Weights of a small GPT-style language model, trained from scratch on English Wikipedia.
Size: 8 layers, width 640, 5 heads of 128, MLP 2560 tanh GELU, vocabulary 32768, 82M parameters.
Architecture: LayerNorm before each block, no biases in attention or MLP, untied embeddings, attention and MLP in parallel.
Training: a variant of Muon for these matrices, 1360M tokens, 10376 steps.
MLP neurons of a small language model. Each row is named by its layer, matrix (up: input weights; down: output weights) and neuron, and shows model dimensions 320-575. Each number is 500 + 50 x the weight over its row's rms, rounded and kept within 0 to 999. Numbers have three digits each.
Before each neuron's rows, "fires before" lists the tokens most often just after its 100 highest values on Wikipedia text that the model never trained on. A number after a token or word is its count.

fires before: "," 96
L5.up641:460549545558614489534579516546511393387506516504388457499537569411550554500507526474482516597449442455458592498542580543542439429520518552564541509524597431549531443441527475408588476483525511511451452522447485491464528436449508461546473455441457565530465561510523555604466474506488492439392479438421441438500459454465513428464500493436448497535561505532520437401470481473481502557473517528435521445450473536456549469621389556489493512373477531507549489471511501525435435459545548524560414416417485534454474475503451477530537453479419542467469549500455473420470617422605495523538513544445523472546553601559478491504523527466474431517413576423512602482485486421449452482505490504515512507545393457468591505611522478450549428528516419490504526481394538551443439602588509
L5.down641:426505511503562549476539487430401460394477497499589534472553416528578614550469460492503462591407548547406519498523477521499501516527546536520426461531386541491530450485527506461505463507433529554503557462516608484483425510454540551541448495516539530496438581483549573514545531570514466486326533464493460545481494574565541478565546500564534571532414562475481510370524531537516596583527551516450442526488497542554530535528432518460488499559461596546532530456509496462403474521459520463542521511490513502464484454427549524501569517562403374463556552536462452416429516487561563498527508495451565526471553540490494562532516514460607482435425447575519413560492420495503478476503492509566395480490462550508491587506615652512500581440483485534463522618480464451502541418453467

fires before: " |" 55, "%" 18, "\n" 5, ")" 4
L5.up2338:513530444441457652578472503520431549482541541515464496479485454494542468505405536533514493466509470494501475524500509548510501607483554418509412540483618519481441429528495459528476487467473512543436554569461438509468502602516422435535539570487496431474607533483489450445497479474482412462441466489477475524511490510489517531554446508563525500450403435473535461367509440566489491519497514441528616466448430566481481521466448394443526494421500550487499508523525483589489460412501562566546432608392554493517430466523515557518488582517465503438536527475500433477495506457463413432556568570565494466366458503502482494500531486555505552533518543509519514502582504487553438554584462445541478479527507448461569546531528501490396529503453583521469501505498416499411428482533589
L5.down2338:473546488477588539480475465470507573448559551429543449455513579477560500556439619463499518409494458555443498489459532412485432557468481436484545410481589460493486501509401495559601532462491541564576532399510480507586478530516456506560468511519506453466584553504504385496529629452537520506441493528434466458547429386451499516504547450526446425577523569480448479468512541539478542526529542444423508518411439592510479564469546392493437526471510592426538541499496501505445512520514506507523433484476504565518501550490414556460492509558502470516479513393530423468552509479493514489519471575533574502451533483485549456511426549576387520492437517475520488504514442507563505497515490503519438637545428504420540377484508516506546456491554410460497549493497535540520467512527469

fires before: "," 76, " L" 4
L5.up1046:494536473526470555531566484458481593528478400505510504532567531461504498529483553433488525590414445470525573434555545428620474489524492557461510499452512440599543553480546431405514501603513501479406456467471473496534514510504511455435519441485431595607425512528524595608525417537502509470424427493453516443391460512442516411411542556463483511462527528525461435372534474508569520510493501522544512543484619520433476514463458500532567503554469528480477530435619490574413511531387438576618466462489500559477493518478436525550439497538394516522474409488481501525511599451480525446480492580578553508497570590488586463484503569484415518391482506397542427497526448399531469507531495503509420547470556507546596509459542464385516484475495491424478469450493497559568513473542575
L5.down1046:551459497436514533486450490557533528540531504598570518452475496342538550497556496387465480475488517511505466520532461450513546478592542461509507495532512524468683445481474529479481529463483503499480548482385556445558490377515548558410545449473503504518551543426502482573530514479521445467388484487484524463476527555496590343576485460517488476409526489524397508535479539525496455568487503484509546481465581526499492565448464510439550509449434583480473513475523487481525455469500490548585492511502520378489417415392478636446544493591471482397538488421517485492519527463492526425536458539545623476493563473542483511398562454470508522477501453495512533552474414443479501512595478434451412481465511548475490555491399350408391512503483476543461552511447490533324520488548502

fires before: "0" 15, "1" 14, "2" 10, " |" 10, "3" 7, ")" 7
L5.up1719:452636511448550441438499533494468574494459580475431439498595473511563551413497582536614494520524538511526533542463475505487515414455426516517511564529487444471524438542458404523600505491502531679484565519574504446502490462484477489487578457518590465557509436452399488432513405480419584553441451480471505507538462557465506474498529504454506484459508505470542558506581463571573511570522522518596503518402551506423518446479468611512541493468489545524396480536503546544465509446464481468650479496535463471512515590422532394460562458483496535469462504529530524496442509544489548405530498569432483582562438549492402456513463510474528503448465467447565498485574507548476457530398512486420475513577467581446478471532508492473532550433464420438498431422487583571504414480569483
L5.down1719:472546547494490509550502549541468516609469551466468534470478517550475538509498568539622505568542490546527560515412453523506455557434470525419532460576513487460469540463457543451467462507486525498487468517468490521458418482520549434490445500513526467515481428535437543474579506489603487504404475526525601513547475497479498505432592547517586510417419488494511488499486542503511514535550485461547591463476465486514507495496443533594379464401521586581494472489414445517499403540532484456579492423551476551542512413507581546563523483556407588458458537521471525541555398533382507447588613432506482459451458456589488439479507490534476498407416510492560545371478531537481337533505483448446483510500492428481486515480551525536502506538514481522505428525496530563525468485513520

fires before: " |" 36, ";" 18, ":" 8, " (" 4
L5.up2139:490514560447478494569456629528501526512389432518492509473454524511475464546439453533569519554476530544585562437460534587442475454509541456501546456527448506533466481457510577480450483518545502521557474531419523482493492512526556469527403450523484497580510510512474464461506538558545466601546462466559609488453534441582389482374503530361478422447528465429516476478537513410506515466546590467472519484428459529513466485595540557529553470426493488517595443464517462468463422491544431442448469525468488537469552496448587460588540578465564557512511555516536560548511462444494475489509615477394576527510408578462420482427468549489558406545538557502436486463388450471563497508438531381527491578454424466443462402621530546577516457441569443512483407604508519526488447613574512
L5.down2139:533512627503476473542656535486462488566523419371476521550557537523484544544581498526591451463548540511567411486511496546578547506511521551458495496469553476451376532599475516478546477449541476518527500505490486501464437496426484554515547448456599524575444547470455556484507487485441549498485448519553524533519418516387532451574588519511512360543459533529443553597548469556576471521510475448582456484502409478549383562424467483514491424426421471464451604446533478510481424503482578491449490520442539386550428604500480519506522477475544533462532498488488493625573463557529542491466453523486438534520527462495475469553450522444415437483471439553603503494441454446502524461447503631443525535475445475519560611520469401478516456489486525503526407463491440578535547463404503

fires before: "\n" 61, " |" 10, " Nominated" 5
L5.up188:445504464406493457505503590486453531473471523521591522436482526549503494515533543513525534437458525456504572527493628463502545501526605516503523366452502535565504525462409527460448614464467499514531439435517414563514537485505476508576461508482538411493436550561494519467482453503606573530444509441470593450550460404558576452480539494433430460454535528534513631420560596505559378492497615509577446512488420612426545481512471524501529471542523450546474481579507580479475420549482474417500428558515505536526440519421483530423468524536547550542490514592427512467592460509578501568407481437356575556395444479456558553497468493470538493445441492509508434484465524573501527582468507563516409539462557540471474488555502521541472464572464589543506501530504562475490454512514508
L5.down188:500440417524497480479420468514500516463472549514475441512527511492504525541474424462489405553454542480469514492495530558501563536493465486625489550448517564554448442507455575478468505419533448514550415524497434563420489481472487532482485517571456486470500554511435510550411546490449503509356568512525504427497528487470538448532458441450475509453534502521532563564544418481503573533489564549538493484496474562488467556477433438494489474491533592517496523474459486590418537541618545472529570490501505456519596520513476488422613441438528587495501478538422618478468526531480476402543474584487484523630444431565465486512562526454569455523552512498521420523594544527482553545531428490507412521467522508470523550584507536524520629477491450489525572450514419535535450517507524

fires before: " |" 35, " of" 15, "." 11
L5.up1780:553410525525448629497538521526516498491452544526566537526536443492518551405546430475511563552543473457403504414520544475431487513568575492566419439472558393526441409498381530527439555482402602580590614473529484469487503511475569408448506437507517474467537582447598479453554487468484468459561520542600465419553424540451497598511554525499501466507468474531433490441548539510416468555524443415466514529429363510559528498445527461434442492529558520523535474542592492467434533527452410442535467538444549494515490551447563492537467519517425564469482566510552501441486547382530453490463454472450467458451492455596370500625482510568595563561560402453572501366528499575485572530605453495490473472505462452453504517454474473475459516448511508336601458512423502552487468519478547
L5.down1780:490555457490433470476577486462478564513454547620432523365562487502462442537513576528532463513525459542544584422467514521535496524547478507494541483448480444428528500551534468569451572483552539547571478549423592443473432496501498526611498521487473547470556537492428562488499545454510467534503529489532565483533509459569394420595485489487502414521548499492491459448529556537515468489528518526468535449487603486456497637531395522500537566421433555424528526466455420439474409523552411486529473563559505461426465486430434585569533522486506417487486542515560499500578482483437471516593530487451546488512365455450512573479476507446545517543547588545453470533525475539478397498501491436462483552535495521565505499471446433503574527531593519575461574581487400451595535490454458

fires before: "\n" 62, " (" 5, " |" 4, ":" 4
L5.up924:429604519513519402526413491508534536443535549543531536519530523597492612511606637512498562561561519505521543468557450501484505481451451556530455458553516515507461602532569550539505505572532458528502463539507584496457542457426412424531480530595441399528475547501503481546508509487518521445476591449475510565614488478419512429531516457541473652462473576507479535506481537557505463570575398633509419442413469514452454498568471469468437440411548531445587537526558499386545543451485487550490512577360517492431465484513568503479548507450459549488501436508492468558522374598446486479567459489527494522494563468463442510526462454436499524557533540496521586487531447535557534427486497404521476445484569522461480449517602496593451421499437532446498504422538572520565516520478415
L5.down924:527465505502439490459429545418453575500565468390519534460433509453389510482554447513515476460488528487491498563496514546479473524520537615469550506583517575510461463533404490563578521481523583563383464504525614484569562418469575479556548529401527498423507546492431378567569507479485477564442495510519523500486458437475487405491591418503502602517480530498600612499476481512440542371508527463574523451487543569500526594491498524499489582471515543505505438546537433503505539568547532480430551547565518465542557484498513535504537507497512495510421569449431446483445475601379502506523488483497426506370484492421505458504545478551517468501486616446505403478554522549477473525517508505521447588518483463511517522514465449520537551445489467516454477435550452363606598580545523

fires before: " |" 86
L5.up1550:542496459450490433540558568522507446563510596505536432475490417514512503487482481464546511547501532469530516480517494469552647517503474434549435435487547467501398466546523548471506452480490509515543582541578475517535553510456445488359460544445424581512395593553543502377536513534477619505500467567571488532534444484661391444517586473540424499494539475524406527468540530515519563510502506547523579522524467538563526523541486565498474537539507520433502505541475494552457473560554561546524485493466530434546422593502579611464501548520572471547480527429524509560538552496420525452448514487475479505502445487451518435530396499524481556542531563424524437504611458488532506513461531481516569531509584444437507457514516493531421502499604481495392448546524550525532490501458540
L5.down1550:464478519473494592560516456517533455488416485456419541517519469446599509493523438557522487547543568479511514487411522450415533400483444528548525494499553469540452530487568537409486531519549539489513446408568421451443567387524578463553570531551454528435506517433515565557502522450486526505475458465506474492570455482480537471450527549486462439522524493548508508463543444495536475532356441497513438481455469454508487440467487572549514530598535559477502542431604511514496431496493554489518516518422468435424484462458420597455481478497441583505471433460532527516583474444608482540503568492477529475576527447509518463435548568452404560500538417541462537424516517490439442490460470537566520464499568511506437472391510459493608523462403462537532475430478443609469553484465495

fires before: "\n" 60, " |" 10
L5.up283:509519462470526484470490434528467551448549495536447528516539428594422584521555504529505454471571568479488544505547503448507579560455599576479452513465560598493399448531553559539571448442554488473422510535580557479516472457490538559516518578476563529467487502483467474462488511470500521394470561511505477589528489514416420562436549588515540510429486499569447426545554525486462500546475532456464570432443494515471412470584571455475424514477563479528515477506449459478464543373527499511531531513535492538578479500421560511449519527449517539527462487513530527497421521519441523456496520572576467557552438471507459489524497345563499499569515421537497483505472488516485510487455408507581524509500401500543430526390671497536460518576449491452465446468567450470477518492583475
L5.down283:477530402451539463443492447437427521521467413471451580462509549540427550511543603446491482481518495463447565474579578444410469535478461526523481445646506510484503500559454471484547426459521404530483447533451593444483501487451510495502450405470536480453485455528477466472511461578485501514517538526532622495467451507533450534457554500520437492448562600571477513539546498495535517599599496506494485531467438484488521423514424472538508440506486516495473581514460548515492541472462445578449624528478507548482520464483454485466483569570506495493531429509448605502471448522534505472531567465558543549488407529521429523507560433469529459446427581495587512580603578551624351524503491478498440528648474511490517443471572505416513552501458482516507486594398514538524454449538461

fires before: "\n" 84, " |" 6, "." 6
L5.up1950:486475545536439480439581456509567547466474466465556489442508467547467537498487470525497493484514493540497538454499505452561475524444514583492604543437508586611534482545528493401517521443577534447505460550399473498500475498497500552643475494497541401521498558557453478426431491549432593571564521502482456564529559463549520574511462514399452471566499486555509491487463526534563504579542452524518475564454454582501556417515554535508511429494522560533556425480520538501489460463535495462445535487554531513546451511453494522437445510444562518533506534544478458551459546529442544562451522502530442495532563398475510421464596533504446524545486498415452447565485473521498449487488336463505499449559469498487512506542638524478385507491524536523401622524496507452514551544566428
L5.down1950:512454488502479423506497505469561560449405488519562592468570421650496424425473429524528499529530477485550466479529509591509521601498489546535503427474437527552513435477488554523553555536539412537551519524549509458462453433459555418567561517593531489468388530417528542550523547482530530494326503385552467505396486515506552500509535473493567465475474507420452502608434534533447547479579534512566504515359464519597469540411512474507465494435419459478527453626580462574595397538477440590445516503501559519511509477524499534453509421403436385486497471441515492521531397491437504517464539454509495470359541347506524526511427493467617479446422489583535463435529517520546485529506530536486498556579426582427531475575409502484437494449500593605481486506484514635577487485486535

fires before: "\n" 52, " of" 8, " |" 5
L5.up320:477551456488492478468445396550546484492522467522499548455507505526400525441498597448505527493485561511496442495515483479544553643483499495383520521504547518475487500514530405464736491519422499487474459492500460517526551571543435540582541420538515516579575456406547448416553459539561491493530551499504476449472518486550486610510557592499496479526574568390473509486510489509516482555590471504386586454480516452518572457439478509445474526502413477446540459502590499530516633467415433461399486516537522580568521516485439538446543541485437512457505567567520527466500549465513481461409364457449491544622381502529498562498579439487487465513520504526506470565508523581575578461508502523606449556453457584509468436555468484525455495576486491439535518568501541467565467441441595
L5.down320:474492453430516532549483577458529594464506552475593637523549497432506508516495460461512489485467449487458448539514502554535492640546465610498507439526439460478594512508452550540492458430477481423518551507459434520569537443470534543399450506468486529551472640573455466564474451528463460466431485494534398466427438506463480588505482541503478369505530548475462430493557503493439529499573542504451473502483549448519526414530550404571478485429515467435568517531549505554569517505509497486488624529494563463387509477518439635501521515435551459532476447455504639380471523488628494481434484476581506492494481496568422382623510467459457500454472436439505476489531529416518456577504528527410458447569419496531380528529620554514543510519549526511453423525559548547565473526528578